Part of a small language model's weights.
Size: width 256, MLP 704 SwiGLU, vocabulary 583.
Architecture: RMSNorm before each block, learned positions, no biases in attention or MLP, untied embeddings.
MLP neurons of a small language model. Each row is named by its layer, matrix (gate and up: input weights; down: output weights) and neuron, and shows model dimensions 80-207. Each number is 128 + 24 x the weight over its row's rms, rounded and kept within 0 to 255. A neuron's up and down rows have the sign that makes its largest values positive.
After each neuron's rows, "fires on" lists the tokens most often at its 100 highest values on Wikipedia text that the model never trained on.

L7.gate128 [137 110 113 150 135 122 153  91 155 114  93 143 128 155 144 115 145 146 102  97 121 120 129 122 117 130 137 128 126 114 142 126 143 112 118 124 111 143 145 158 145 127 175 141 130 169  95 121 117 161 103 137  99 106 105 123 157 159 103 122 122 118 108 146 118 117 170 100 122 172 122 120 144 107 142 121 128 174 104 118 150 156 112 112 124 171 149 107 173 174 152 123 143 164  93 142 106 104 113 148 103 100 114  89 130 112 156 143 118 104 140 111 153 137  94  78 154  94 124 157 146  81 162 112 150 136 101 126]
L7.up128 [196 150  81 163  99 158 151 164 151 116 119  94  91 141 159 146 134 115  90 117 162 138 142  89 111  86 141 112 178 125 122 113  90 107 124 150 137 153  88 157 165 148 179 133 136 125 136 168 128 140 144 141 138  94  98 109 137 130 105  95 170 135  75 119 140 130 140 109 132 121 100 142 164 129 106 158  91 104 152 154  98 127 146 150 163 163 156 114 128 128 140 161 124 125 128 138 148  59 120 128 141 127 110 101 135  98 145 118 125 169 159  90 118 139 127  94 143 122 129 143 125 129 162 147 115 135 116 142]
L7.down128 [139 118 169 129 153 120 156  69 133 119 123 156 131 156 109 128 128 102 183 113 121 149 113 128 117 125 138 151 139  65 115 128  92 158 178 139 119 106 113 154 112 120 134 152 129 157 117 136 113 126 147 157 109 175 132 157 102 126 158 121 138 133 123  99  97 117 123 133 120 162 119 120 143 181 107 105 129 142 144 149 105  84  56 126 103 161 158 168 185  95 131 129  88 151 152 159 148 133 139 147 171 101 112 132 119 152 146 106 105 157 121 106  81 127 168 120  79 106 134 112 119 118 140 105 126 135 182 145]
fires on: "ru", "ou", "or", "a", "u"

L7.gate357 [175 121  81 133 120 127 169 131 108 136 166 117  97 143 165 122 113 158 205 164 153 127  79 124 106 155  97 135 149 141  93 142  93 164  72 139 123 123  92 113 132 158 155 176 129 152 121 157 136 122 109 134 133 156 119  89 128 140 140 119 114 134 156 135 124 142 146  89 107 147 136 138 146 123 104 147 150 132 114 147 132 146  99 135 121 113 159 111 192 161 147 108 121 143 131 155 147 127 130 157 114 105 116 145 136 160 153 153 134 116 135 121 120  85 118 159  90 106 119 163 188 128  81 115  92 129 124 129]
L7.up357 [124 151 121  93 141 166 135  97 149 105 120 131 142 131 122 124 163 126 187 131 164 110 136 169 119 102 117 101 132 103 117 143 139 133 149 134 101 162 152 135 118 129 109 133 144  97 121 125 142 111 124  97 107 162 106 116 115 125 134  94 143 107 134 148 130 104 120 144 104 106 119 174 142 105  63  94 165 128 162  94 165 143 111 132 130 105 124 119 125 114 123 145  94 167 169 142 121 146 142 157 139  80 107 113 111 153 122 105 188 175 116 120 126 128 119 114 146 147 127 132 180 131 148 120 105 128 116 159]
L7.down357 [140 142 119 170 120 119 112 129  92 137  96 148 119 133 123 139 125 116 127 178 105 101 136 132 133 135 115 146 110 172 141 169  77 122 164  83  97 133 112 107 110  96 139  99 140 155 114 104 133 161 114 125 129 111 123 128 135 171 115 103 130 132  93 101 117 136  94  97 142  98 142 174 115 184 151 135  69 161 123 135 127 110 106 172 132 120 117 146 128 122 127 119 138  84 118 162 129 135 145 110 106 132 116 176 142  88 135 137 114 105  88 120 135 141 112 135 116 153 100 139 109 153 107 145 126 105 157 142]
fires on: "ab", "os", "ast", "ers", "re", "x"

L10.gate140 [100  88 143 123 162 124 136 143 143 138 108 148  89 140 125 161 132 140 166 127  85 146 115 112 131  88 148 137 116 149 159 141 104 115  96 159 118 177 137 140 107  84 120 158 123 124 117 109  97 149 146 137 158 141  95 130 143 140 115 108 107 144 111 119 108 107 143 104 128 102 119 112 121 142  98 130 110 110 123 131 121 154 137  98 120 118 124 143 120 152 104 137 148 120 123 149  63  76 167 165 136  84  99 124 163 135 107 122 176 163 137 109 166 150  75 122 112 100 146 167 158 130 133 138 122 152  91 137]
L10.up140 [105 110 120 123 123 130 155 153 129 138 165 165 129 141 117 131 125 126 160 143 127  85 144  81 144 154 134  90 119 167 146 159 121 110 131 147  86 144 147 124 128 118 137 150 100 143 126 101 132 179 145 191 142 147 139 121 130 115 156 120 124 144 111 114 152 111 130 159 128  95 151 147  77 145 150 178 114 101 131 141 114 140 154 121 102 124 123 125 163 148  81 116 145 103 127 137 110  93 110 148  85 108 134 162 160 133 125 137 150  88 140 111 157 128 141 108 104 129 123 122 156 103 113  91 113 131 106 122]
L10.down140 [143 128 144 121 128 154 143  92 115 131 101 110 119 142 129 103 128 139 117 117 106 133 103 168  89 142  86  81 115 128  97 186 128 141  99 124 152 131 122 177 127 172 137 142 123 172 147 134 142 176 161 151 101 128 137 117  96 122 100 118 136 155 130 113 153 124 112 133 167 104 118 124 121 154 126 121 114 132  94 153 118 154 121  64 127  81 102 183 141 121 116 141 132  89 148 126 146 138 125 151 127 170 136 134 127  78 141  96 144 138 158 149 125 134 116 141 117 178 142  78  98 117 173 114  82 154 109 156]
fires on: "ig", "em", "v", "or", "ic", "p"

L6.gate645 [120 125 140 119 145 176 140 144 130 103 124 133 100 126 142 137 148  97 107  83 123 145 122 122 148 131 137 141 139 131 129 117 126 147 145 139 142  97 181 180 161 144  98 138 104 169 144  43 121 117 152  87  99  91 121 125 127 118 124 119 137 129 154 152  82 125 123 123 127 116 101 114 144 130 154 168 109 137  70 136 167 139 124 131 116 201 124 112 169 153  78 111 122 138  87  91 104 135 138  99 106 161 124  94 160 145 139 120 116 148 138 114 113 114 171 158 123 144 158 120 128 135 154 132 146 115 157 166]
L6.up645 [ 84 111 152 102 178 175 138 148 110 117 102 139 111  92 126 152 122 108 122  76 112 163 128 125 129 141 119 112 136 117 166 124 152 134 113 141 118  78 151 194 150 127 105 130  99 159 180  79 135 127 132  89  61 118 112 102 159 129 156 116 142 115 135 174  94 130 127  94 103 129 149 142 113 136 168 153  98 161  91 132 151 120  94 143 138 177 161  84 123 151 104 125 122 133 124  89 121 125 125  94 136 173 130  90 138 138 133 124 119 169 161 104 113 117 158 171 121 147 164 122  87 152 144 130 147 145 147 140]
L6.down645 [113 113 169 103 118 146 132 102 162 126 150 131 153  88 132 104 114 126 137 165 147 104 136 150 114 109 171 101  94  99 186 118 135 129 107 127 152  75 159 135 136 131 111 129 114 121 143 103 128  76 113 160 170 147 132 121 142 107 141 160  99 112 158  82 166  58  80 126 117 123 123 127 168 124 131 110 139 102 106 133 114 129 144 142 128 152 182 127  94 102 104 166 113 110 146 132 121 137  82  91 152 157  92 143 162 155 147 140 138 108 140 151 155  89 113 109 125 132 142 126 101 119 110 127 109 132 103 167]
fires on: "k", "ed", "ing", "us"

L2.gate448 [144 127 123 132 178 122 120 133 117 122 140 138 151 134 156  92 115 138 122 136 152 133 117 136 115 144 190 117 122 164 126 179 112 133 119 122  95  79 114  51 146 124 104 150 116  80 124  96 139 141 133 146  67 125 133 124 129 110 131 112 156 130 118  85 131 121 119 111 130 137 104 128 125 150 175 112 102 124 170 136 161  68  83 131  99 114 134 129 125 118 126 185 177 149 152 112 121 194 138 147 134 123  89 129 132  80 111 119 108 108 128 111 130 111  94  89  96 104 120 104 140  93 167 138 160 109 133 145]
L2.up448 [131 119 122 124 156 106 130 143 153 128 177 144 131 107 155 142 130 127 149 148 159 156 120 102 129 112 125 119 142  59 126 143 154 146 121 134 125 161 122 113  94 135 109 146 129 208 140  84 129 104 106 122  86 185 125 129 140 102 125 152  95 125 112 103 141 150 128 132 131 129 130 131 125 107 193 115  93 128 171 134 121 131 142 131 108 151 128 123 130 130 133 134 117  86  84 128 126  86 113 156 152 128 104 131 132 135 142 126 125 117 124 140 130 116 123 101 160 148 127 130 109 133 173 143 158 169 158 105]
L2.down448 [116 127  67 143 134  93 157 168  85 141 124 106  97 119 112 136 151 160 149 142 154 129 148 122 114 140 146 165 121 132 122 152 109 135 118 139 120 150 101 119 119 100 103 143 132  98 118 130 137 111 137 123 157  95 141 127 108 110 168  95 171 143 110 163 109 105  77 171 121 134 108 144 105  98 156 108 122 124 134 108 106  99  78 146 125 114 112 146 134 175 116 156 129 146 156 150 132 154 138 170 155 149 180  88 113 126 203 126 141 129 156  89 136  99 122 154 143 152 101 155 143 123 111 114 172 171 122 149]
fires on: "ical", "ess", "man", "ub", "ang"

L8.gate333 [ 98 153 112 134 131 160 169 143 130 149 143 136  88 134 146 106 111 152 151 145 139 120 103 105 130 119 133  81 151 132 142  93 130 169  84 121 153 159 114 106 103 111 152 118 109 136 130 142 152 138 142 153 120 141 167 115 131 120 133 142 146 154 133 158 142 134 131  68 124 106 120 144 114 138 124 118 136 115 182 172 100 164 150 113 134 113 144 140 156 123 126 156  89 119 171 125 161 126 101 114 108  89 158 144 134 116 129 108 123 158 142 113 130 132 122 133 117 117 123 125 103 120 115  88 122 119 128  95]
L8.up333 [146 126 160 176 139 132 132  98 123 115 145  96 171 148 149  90 157 106 105 144 134 114 122 108 155  94 129 123 136 102 126 139 108  98 121 127 138 134  83 113 113 123 117 195 109 104 128 133 124 149 196 109 137 111 110 121 124 125 153  96 135 163 109 147 103 148 119 143 179 169 145  95 113  98 116 193 160 145 113 100 123 134 128 159 106 104 131 125 112  74 145 141 101 159 147 127 141  97  97  98 118  77 143 114 114 172 112 131 109 133  91 141 125 165  86  92 148 107 117 140 120 148 132 132 122  94 117 124]
L8.down333 [119 138 144 173 119 136 133 141  58 118 117 175 123 141  99 184 138 114 143 154 124 152 148 134 139 110 168 118 106 143 152 142 105 137 131 119 138 111  86 126 136 155 124  98 158 139 139 136 133 146 160 127  80 157 116 110 135 169 166 149 144 116 128 140  81 120  89 148 160  94 134 160 124 157 139  89  96  63 150 133 149 106 125 185 113 109 117 129 134 142 129 131 168 132 111 153  93 148 153 101 178 164 136 146  91 108 120 137 141 110  68 139  77 151 100 136 129 127 150 154 143 147 115 143 121  97 126 150]
fires on: "re", "ac", "ation", "r", "ab"

L6.gate580 [144 135 126 129 138 147 108 120 125 105 115 125  83  82 111 143 136 173 135 152 131 120 165 113 120 122 125 122  98 135 119 116  70 175  91 160 107 101 137 155 163 163  98 120 151 117 136 129 164  76 107 113 155 120 134 105 169 110 144 131 161 110 121 150 123 120 131 130 128 112 150 166 130 169 118 139 126 105 125 154 156 104 159 152 181 162 218 129 102  97 113 172 121 159 170 105  89 130 137 134 180 140 116 108 162 127 129 136 116 153 140 118 103 118 125  96 111 133 136 120 121 146  91 123  90 122 138 141]
L6.up580 [123 152 117 134 171 137  98 130  95  50 136  98 127 113 165 113 160 125 145  83 149 128 122 113 147 126 138 142 148 127 108 131 163  94 156  97 140 120 118 130 137  82 132 133 114 130 133 114  25 133 124 111 114 133  94  90 173  98 154 112 144 167 134 173 129 124 120 150 134 169 118 140 150 133 121 153 105  70 105 142 151 109 126 146 117 151 137 165 116 119  76 129 129 153 128  89 108 138 136 100 108  98 147 153 124  96 131 107 138 133  90 139 145 166 107 145 150 122 164 102 124 115 106 101 118 119 170 147]
L6.down580 [109 135 117 136 115 153 100 137 132  77 144 148 115 139 148 128 162 136 138 141 159 147  87  97 148 107 118 152 123 133 119 113 114 198 129 156 136 119 144 179 128 114 126 109 109  98 123 106  80 128 125 150 136  96 118  93 138 121 122 152 126 152 148 136 130 122 153  81 128 110 127 148 138 109 127 127 143 103 123 180 150 126 124 151 174 169 183 146 121  93 101 115 165 123  84 143  90 121 175 171 148 135  95 165 117 141 166  91 171 122 130 127 145 126 108 109 116 141 150 158 122  95 107 157 110 143 151 136]
fires on: "\n"

L10.gate77 [112 107 147 102 128 113 125 161 183 131 142 164 131 137 101 122 132 132 168 149 130 171 128 134 138 129 131 183 104  89 101 115 106 136 151 120  78 123 152 127 138 107 117 138 110  98 118 152 113 148 117 159 139 128 117 111 141 111 138  95 110 136 135 143 147 115 158  71 111 125 129 148 142 128  92 116 123 112 151 174 146 117 167 165 104 140 126 112 100 132 148 120 124 123 141 182 127 150 123 146 159 107 119 142 135 178 161  82 145 103 130 117 136  95 113 130  87 104 140 111 115 115 166 138  69 129  93 117]
L10.up77 [101  90 133 108 115 161 134 120 147 127 126 148 106 160 138  95 124 131 167 163 124 182 140 129 129 111 125 169 156 121 138 104 116 111  73 163 136 103 145 172 123  85 137  96 114 115 118 181 133 123 137 130 135 131 164 110 111 102 106 122 100 165 137 117 146 142 132 168 115 160 107 105 128  94  63 134 160 144 144 150 134 106 160  96 161 177 152 159 123 157 147 139  82 103 151 125 126 108 130 160 128 108 131 145 146 153 115 103 129 112  95 152 138 106 114 148 126 124 126 168  89  86 113  89 107 107  93 142]
L10.down77 [114 167 148 178 160 167  97 156  97 105 138 128  96 110 113 174 158 144 105 128  80 137 130 128 124 130 138 129 143 126 107 138 120 169 127 164 120 109 129 164 127 114  98 129 133  77 185 152 124 103 152 130 156 166 179 154 142 116 131 120 117 108 155  90 158 121 114 150 137 114 141 113 131 118 142 166 127 126  98 114 125 159 120 115 132 142 100 103 192 111 118 121 132 100 142  99 156 177 120 144 112 130 162 120 114 116 161 157 155 133 168 148 151 164 148 129 134 149 116 129 100 157 131 136 157 118 121 139]
fires on: "y", "re", "ly", "ion", "ation", "ight"

L8.gate615 [129 118  91 127 127 125 115 174  66  77 122 160  78 121 144 145  82 118 122 124 149 114 120 115 103 125 146 150  92 148  61 105 115 144 163 175 125 144 130 125 157 178 109 124 162 129 117 106 100 144 123  71 125 120 180 116 102 129 146 157 118 127 150 116 130 106 142 150 127 137 147 107 137 144 131  97 129 122 116 183 153 125 124 115 117 144 181 137 138 143 101 120 103 122 138 120 167 103 146 169 115 155  88 106 150 143 174  82 137 116 177 109  84 130 122  95 116 101 109 115 171 149 158 110 105 132 119 132]
L8.up615 [149 120 113 134 140  98  68  92 120  72 116 115 140 130 138 121  99 130 130 156 119 135  91  88 129 136 124 150 113 149 131  93 126 100 134 106 124 147 118 125 138 117 127 123 115 138  94  84  80 149  93  89 145 137 129  88 159 134  90 152 110 243 143 122 121 109 116 164 161 156  87 123 165 145 115 130 104  93  87 159 137 124 126 145 141 155 173 223 113 146  91 122 130 111 154  94 121 105 151 161 179 115 108 145 144 143 119  71 129 130 112 140 133 139 114 144 127 127 136 127 156  78 120 109 123 169 141 124]
L8.down615 [119 114  85 151 136 100 130 163 142 103 118  82 141 119 106 111 140 143 148 127 127 102 114  76 141 138 171 101 133  95 132 117 119 126 112  62 179 171 165 125 157 135 147 149 121 128 107 108  62 171 132 174 105 108  79 141 145 134  99 123  97 184 115 106  92 114  65 115 151 144 163 172 126  86 120 157 138 102  69 102  93 127 118 149 116 145 114 172 138 158 110 131 140 112  72 115 130 101 124 100 147 119 104 141 148 155 100 127 142 139 128 155 166 123 120 134  92 158 120 121 102 113 120 130 112  81 127 133]
fires on: " he", "he", " the", " He"

L2.gate26 [131 135 142 122 124 119 126 109 151 127 136 140 109 131  62 111 161 137 126 102 108  91 119 137  94  95 120  67 130 131 118 164 105 142 118 120 179 120 116 149 126 114 143 134 110 102 143 109 138 164 152 127 108 108 127 130 129 118 134 107 109 130 128  92 125 133 124 150 126 119 128 137 133 147  78 102 197 120 189 122 146  76 111 127 112  86 140 136 124 137 132 125  88 119  99 137 117 178 121  78 192 131 115 120  83 121 136 121  93  82 127 119 131 128 175 186 132  73 132 125  89 141 116 128 133 100 114 138]
L2.up26 [136 110 151 133 152 144 127 110 118 127 166 123  90  74 104 123 146 119 152 128 154 141 143 120 125 134 167 134 135 143 124 114 119 143 102 126 117 183 125 124  39 128 138 126 187 121 115 129 125 108 143 159  99  92 130 131 131 143 170 176 108 129 133  84 133  72 128 113 132 120 178 131 126 156 136 124 104 128 126 128 129 156 131 135 120 126 127 126 125  89 128 131  96 124  64 127 138 154 129 103 170 122 109 132 113 102 119 130  99  91 134 136 122 123 188 152 103 146  53  99  97 136 115 113 114 119 147 159]
L2.down26 [124 134 144 148 110 116 145 134 108 130 108 178 148 132 149 143  81 150 146 130 119 132 135 145 109 131 138 116 100 112 162 115 123 128 123 151 128 109  95 162 101 106  84 159 104 132 111  92 113 116 167 122 144 143 123 149 110 125 149 148 117 121  80 151 122 157 115 129  98 106 118 126 113 131 150 119 128  99 112 114 120 113 105 111  85 177 124 133 142 112 118 144 118 131 120 150 117 130 132  70 147 114  99 135  93 166 130 115 108 116 126 130  94 132 113  78 178 139 102  82  90 115 113 140 120 106 148 108]
fires on: "ang", "ide", "\\"

L3.gate620 [105 140 109  97 132 119 155  98 169 129 100 147 151 133 174 140 136 147 175 109 125 109  49 120 136 121 139 130 149 113 112 127 152 112 118 171 118 120 111 123 154 140 167 115  88 110 132 117 124 120 156  29 113 126 155 142 110  87 123 118 136 132 123 127 137 159  91  96 144  92 130 140 138  96 112 120 133 139 174 135 171  90  93 121 117 142 128 125 120 103 133 138 123 130 135 113 140 118 166 138 115 137 117 126 144 110 132 136 105  89 140 128 140 130 119 128 128  89 195 151 116  77 137 141  98 156 133  72]
L3.up620 [170 142 113 172 141 115 118 148 145 129 144 139 136  53 185 121 112 134 135 137 133 145 144  75 118 139 157 145 125 109 129 109 138 146 140  96 115 130 122 155 117 125 122 144 136 103 113 120 135 146 124  85  87 147 139 126 142  44 174  76 111 134 102 126 135 107 131 114 116  69 137 143 141 134 152 144 196 145 214 145 140 128 103 126 132 107 131 130 128 113 124 128 177  93 147 146 116 128 122 160 158 137 104 122  85 125 127 122 118 133 134 118 138 125 152 133 126 152 164 137 120  59 157 161 120 103 122  99]
L3.down620 [157 122 113 191 152  95 155 145 101 126  80 127 129  93 131 142 125 118 125 114  84 122 127 158  93 135 151 142 142 102 110 147 184 156 142 120 131 126 112 171 113 133 111 153 151 157 123 105 136  63 136 144 109 146 151 125 134  78 104 124 138 128 157 142 122 103  99 161 116 111 126 141 134 133 149 143 114 181  99 130  99  71 137 138 180 132 158 133  68 131  96 130 141 119  89  75 169 152 106 151 147 150 194 112 182 159 134  93 160 123 114 134 141  79 123 171 111 157 144 151 165 154 138 137 134 166 114  90]
fires on: "ess", "ow"

L7.gate30 [ 91 124 176 177 179  86 126 152 121 153 139 136 155 142 145 125 164 128 141  91 143  84  96 110 136 143 109 106 120 127 169  95 117 153 123 138 111 159 188 128 130 140 115 139  93 136 132 109 144  95 165 146 170  99  88 124 115 142 121 136 143 117 113 127 133 138 132 133  82  93 120 160 158 161 148 158  96 116 106 130 112 153 145 145 144 137 188 120 126 108 185 147 125 138  98 118  93 129 123 109 135 151 108  89  95 106 125 101 135 104 139 117 149 140 146 123 134 151 125 142 121 129 152  99 116  93  98  88]
L7.up30 [ 97 150 201 152 141 108 144 107 137 129 159 147 102 165 165 113 128  99 152 143 146 114 152 125 112 108 105  89 150 112 180 126 122 124 124 130 120 174 163 138 130 114 109 128 127 165 152 142 147  88 122 125 169 135 123 109 113 144 166 133 182 120 117 130 127 152 140 118 118 149 172 162 114 155 145 152 112 152 123 107 128 134 118 156 165 121 147 115  93  88 191 148 162 164 167 125 145 147 107 125 141 124 169 111 111 101 140 127 146 114 126 128 123 143 101 157 160  88 112 137 152 154 155 140 141 105 108 111]
L7.down30 [152  97 103 101  80 134 154 114 143 105 153 105 153 123 154 143 106  88 121 132 171 155 144 122 133 121 159 143 117 117 123 128  86 131 102 144 154 137 101 131 124 131 183 136 157 139 155 150 127 103 117 128 108 152 129 156 123 127 134 111  90 134 114 102 146 148 146 135 114 138 103 128 113 117 100 124 129 119 122 141 151 121 106 114 133 102 153 133  69 101  99 151 144 128 132 145 135 152 171  84 144 122 169 134 101 123 112 147 118 130 133 141 126 109  87 166 130 118  82 106 156 105 156 148 143 128 175 164]
fires on: "or", "al", "ent", "ric", "ain", "ra"

L6.gate532 [ 91 177 132  77 166 151 139 133 167 137 101 115 113 131 144 143  91 111 128 110 154 126 148 147 175 172 133 185 172 127 121  97 136 134 114 154 133 127 161 132 142 173 167 144 129 159 181 139 133 145 122 147  82 120 122 115 120 120 117 136 133 127 152 151 135 120 134 123 116 142 123  96 127 139 123 134 150 142 108 128 131 172  80 141 126 120 159 142 115 157 140 132 120 152 111 113 119 104 166 115 147 145 119  92 163 113 127 115 103 127 162  78 116 110 132 116  96 107 134 146 143 166 139  77 153 128 129  66]
L6.up532 [ 73 135 128 148 159  96 113 133 117 143 122 114 174 132 127 147 131 125 133 108 125 159 140  94 156 164 123 131 191 131 126  97 136 125 138 136 146 121 131 122  59 160 147 126 110 110 196 125 116 134 116 148  76 157 119 127 120 131 167 118 122 113  87 153 156 120 165 139 119 166 118 130  98 108 178 132 127 143 123 125 109 156  74 114 114 152 159 124 119 154 119 128 118 125  95 131 123 113 142 132 161 158 116 155 130 137 141 154  94 123 112  99 143 165 127 116 106 101 153 138 111 156  96 114 202 143 120 125]
L6.down532 [131  80 134 131 114 137  94 147 117 114 138 114 117 160 106 120 157 125 140 139 145 123  95 102 107  84 167  83  53 119 179 116 135 138 124 115 113 115 139 147 129 125 129 116 120 154 114 121 139  74  82 151 131 145  97 114 111  98 189 118  85  99 128 128 113 116 118 156 118 104 117  85 154 117 129 132 168 121 143 113 102 176 155 126 132 108 162 147  86 177 117 148 101 140 130 116  98 131 164  79 138 106 137 136 113 197 129 123 121 145 145 162 119 105 157 109 180  93 131 102 129 128 119 148 105 174 158 167]
fires on: "ing", "\"", "6", "ed"

L6.gate476 [168 134 126  97 147  98 152 172 148 110 107 172 104 120 109 137 128 180 185 148 128 106 126 119 116 143 139 141 134 137 121  99 131 161 121 204 152 111 162 170 145 112 103 178 154  99 114 109 136 110 102 147 108 152 149  81 165 125 170 134 113 129 126 161 122 129 128  65 127 101 152 163 156 153 127 103 144 132 111 153 119 116 145 147 100 130 149 131 102  72 105 147 109 171 142 128 119  94 112 127 123 121 130 103 151 109 111 140 132 110 165  75 106  85 103 147  75 119 114 106  96 151 130 113 118 122 155 133]
L6.up476 [132 120  73 156 150 119 102 120 133  58 112 135 138 136 138  97 153 127 132 108 125 137 123 115 110 138 151 115  92 135 120 132  82 139 138 109 153 133 133 145 135 110 114 134 119 133 123  94   0 139 109 124 121 120 105  87 134 175 136 138 128 192  86 156 103 114 114 103 149 161 115 157 164 137 139 159 117  79 118 140 135 150  95 162 134 133 113 152 131 148  81 102  95 121 126 125 110 108 141 128 118 119 120 139 143 150 144  96 128 141  81 128 128 115 108 127 127 131  83 109 139 101 131 177 123 140 129 122]
L6.down476 [119 136 120 116 162  92  95 122 143  92 102 153 112 128 155  95 136 137 140 123 118 113 106 102 143 155  75 138  99  92 135 111 124 141 132 163 143 117 145 141 146 105 112 127 127 138 130 118  58 141 138 100 124 135 128  56 154  98 137 116  94 176 138 170 126 125 157 115 102 134 131 149 151 108 149 139 123 108 108 168 161 116  96 163 129 153 146 171 115 149  73 105 145 149 146 114 108 111 157 107 130 141 135 116 126 147 155  66 126 136  92 101 124 123 130 102 131 124 190 137 111 174 139 155 137 116 114 153]
fires on: " |"

L8.gate478 [159 101 143 147 131 128  85 142 155 118 111 155 152 142 127  97 137 140  85 109  89 168 136 138 120 125 119 146 136 136  74 136 129 142 131 133  91 167 138  91  97 118 162 144 114 143 112 131 124 168  87 135 161 108 120  98 110 131 113 147 110  99 154 116 131 105 130 134 104 131 143  92 101 162 183 131  79 151 119 117 121 146 154 145 174  94 142 138 117 155 121 103 152 123 141 150  93 104 134 111 155 135 146 126 181 170 141 127 111 119 134 109 138 119 139 126 103 112 112 116 118 148 111 106 153 116 129 137]
L8.up478 [133 127 141  95 125 143 128 113  94 114 136 136 111 158 147 120  87 169 169 103 123 102 171 130 115 129 128 126 171  93 123 147 123  99 150 116 125 155 123 115 114 111 134 172 134 154 108 134 137 155 106 141 132 152  79 148 156 131  87 161 135  72 113 116  84 111 130 162 125 123  97 122 121 166 120 106 140 140 179 159 149 115 124 161 125 126  98 118 138 115 121 144 106  63 101 123 109 115 125 129 134 123 172 126 189 131 144 148  85 119 128 107 124 145 139 120 109 124 110 112 120 160 150 140 127  69 116 127]
L8.down478 [118 105 155 129 134 147  94 149 100  90 133 144 164 109 155  93 136  81 113 139 129 113 119 133 148 134 133 123 121 131 140 148 129 121 155 164 148 137 173 132 136 131 117 103 135  70 174 155 138  94 151 126 107 113 142 102 133 102 105 182 138 108 124 145 155  93 125 156  97 126 124 161 151 103  73 160 131 127 144  96 118 145 118 139 114 151 137 149 116 149 126 117  86 138 122 172 100 143 102 226 138 163 142 117 143 133 136 134 142 132 133 141 131  98 103 137 141  69 174 148 134 114 105 164 141  96 140 148]
fires on: "r", "ot", "d", "al", "ord", "c"

L7.gate326 [ 78 102 142  88 172 113 148 125 141 129 118 137  88 182 127 103  87 131 149 100 148 164 114 137  96 138 153 134 137 126 127 100 129 138 110 138 146 122 154  98 127 135 181 100 114 163 118 128 117 145 139 153 126  89 119  93 126 161  89 104 138 129 135  83 123 110 117 117 114 111 116 137 150 165 122 118  83 169  89 120  86 130 131 121 188 124 139 152  90 160 121 125  99 108 122 156 117 151 133 144 166 165  90  97 139 110 145 104 101 102 128 120 167 134 104 117 123  88 106 119 136 119 115 133 130 119 163 119]
L7.up326 [148 106 147 151 127 137 159  84 128 134 112 112 132 140 190 146 126 142 107 128 133 112 166 134  94 151 111 158 170 146 112 130 110 124 126 126  95 175 185 138 107 138 136 132 111 133 161 119 128  93  83 104 142 125  92 132 111 146 110 133 167 114 125  97 122 139 136  96 108 151 141 137 120 147  95 142 141 167 123 164 125 124 137 145 134 142 117  93  78 116 162 130 158 130 132 138  90 119 136 148 136 150 104  90 106  90 127  97 107 109 137 125 121 138 129 131 130 144 160 132 128 155 133 158 111 135 114 148]
L7.down326 [123 136 147 174 137 142 126 100 110 117 150 141 151 145 113 137 126 107 185 172 138  99  92  91 122 121 122 142  94 140 130 158 119 104 121 128 156 162 128  79 134 113 130 131 165 145 102 131 108 122 162 175 132 127 129  78 121 142 146 152 153 128 152 114 100 110 153 170  66 110 128 130 136 172 128 120 127 155 125 144 103 145 102 150 136 119 112 131 126 103 148 127 140 162 125 149 131 100 148 151 191 166 128 151 101  86 105 110 127 121 116 140 134  81 138 150 109 113 123 112 157  84 123 103 140 124  98 133]
fires on: "in", "th", "al", "a", "c", "or"

L6.gate659 [113 141 131 108 145 144 150 125 144 144  87 149 109 134  88 137 155 168 172 149 144 148 129  78 124 137 106 122 135 125 122 111 127 181  75 189 124 124 130 157 160 127 149 170 162 115 162 119 166 120 117 172 122 136 146 121 161 118 166 141 151  98 110 137 126 126 130  77 125  71 164 149 138 154 133 136 118 133 172 143 124 118 119 139 141 124 185 126 116 115 151 167 119 167 123 144 126  97 149 114 150 121 128  98 152 139 146 138 118 136 203  75 136 112 102 112  72 122 119 104  99 127 105 118 108 141 123  86]
L6.up659 [106 142 140 130  97  96 143 145 156 140 138 152 130 144 112 108 130  87 134 149 130 123 108 171 140 116 116 144 122 131 162 117 114 118 133 108 164 131 115  76  98 137 128 137 130 120 107 148 110 159 148 125 116 156 122 136 133 144 104 137 131 127 151  99 127 146 123  84 129 104 152 103 115 137 113 117 124 152 126 107 124 160 136 129 161  86 120 136 169 143 116 140 155  79 112 179 126 166 120 138 141 153  93 164 144 155 113 124 192 160 109 128 171 121 145 166 157 136 141 148 150  96 131  74 169 107 112  89]
L6.down659 [ 96 136  96 156 121 122 131 141 152 118 125 146  98 174 110 115 135 155 124 134 105 178 120 143 171 121 133 117 130  92 110 125  98 175 127 151 113 123 164 136 112 176 106 151 139 119 119 113 115 144  84 119 125  79 125 120 153  88 118 126 135 140 111 124 125 117 158 102 131 115 120 148 106 131 105 126 130 155 149 137 146 128 129 117 202 152 174 122 154 115 122 145 149 116 118 130 111 103 151 155 153 104 105 129 177 160 148 130 123 129 133  75 154 117 137 133 115 140 131 174 103 141 141 100 140 116 157  98]
fires on: "\n", " |"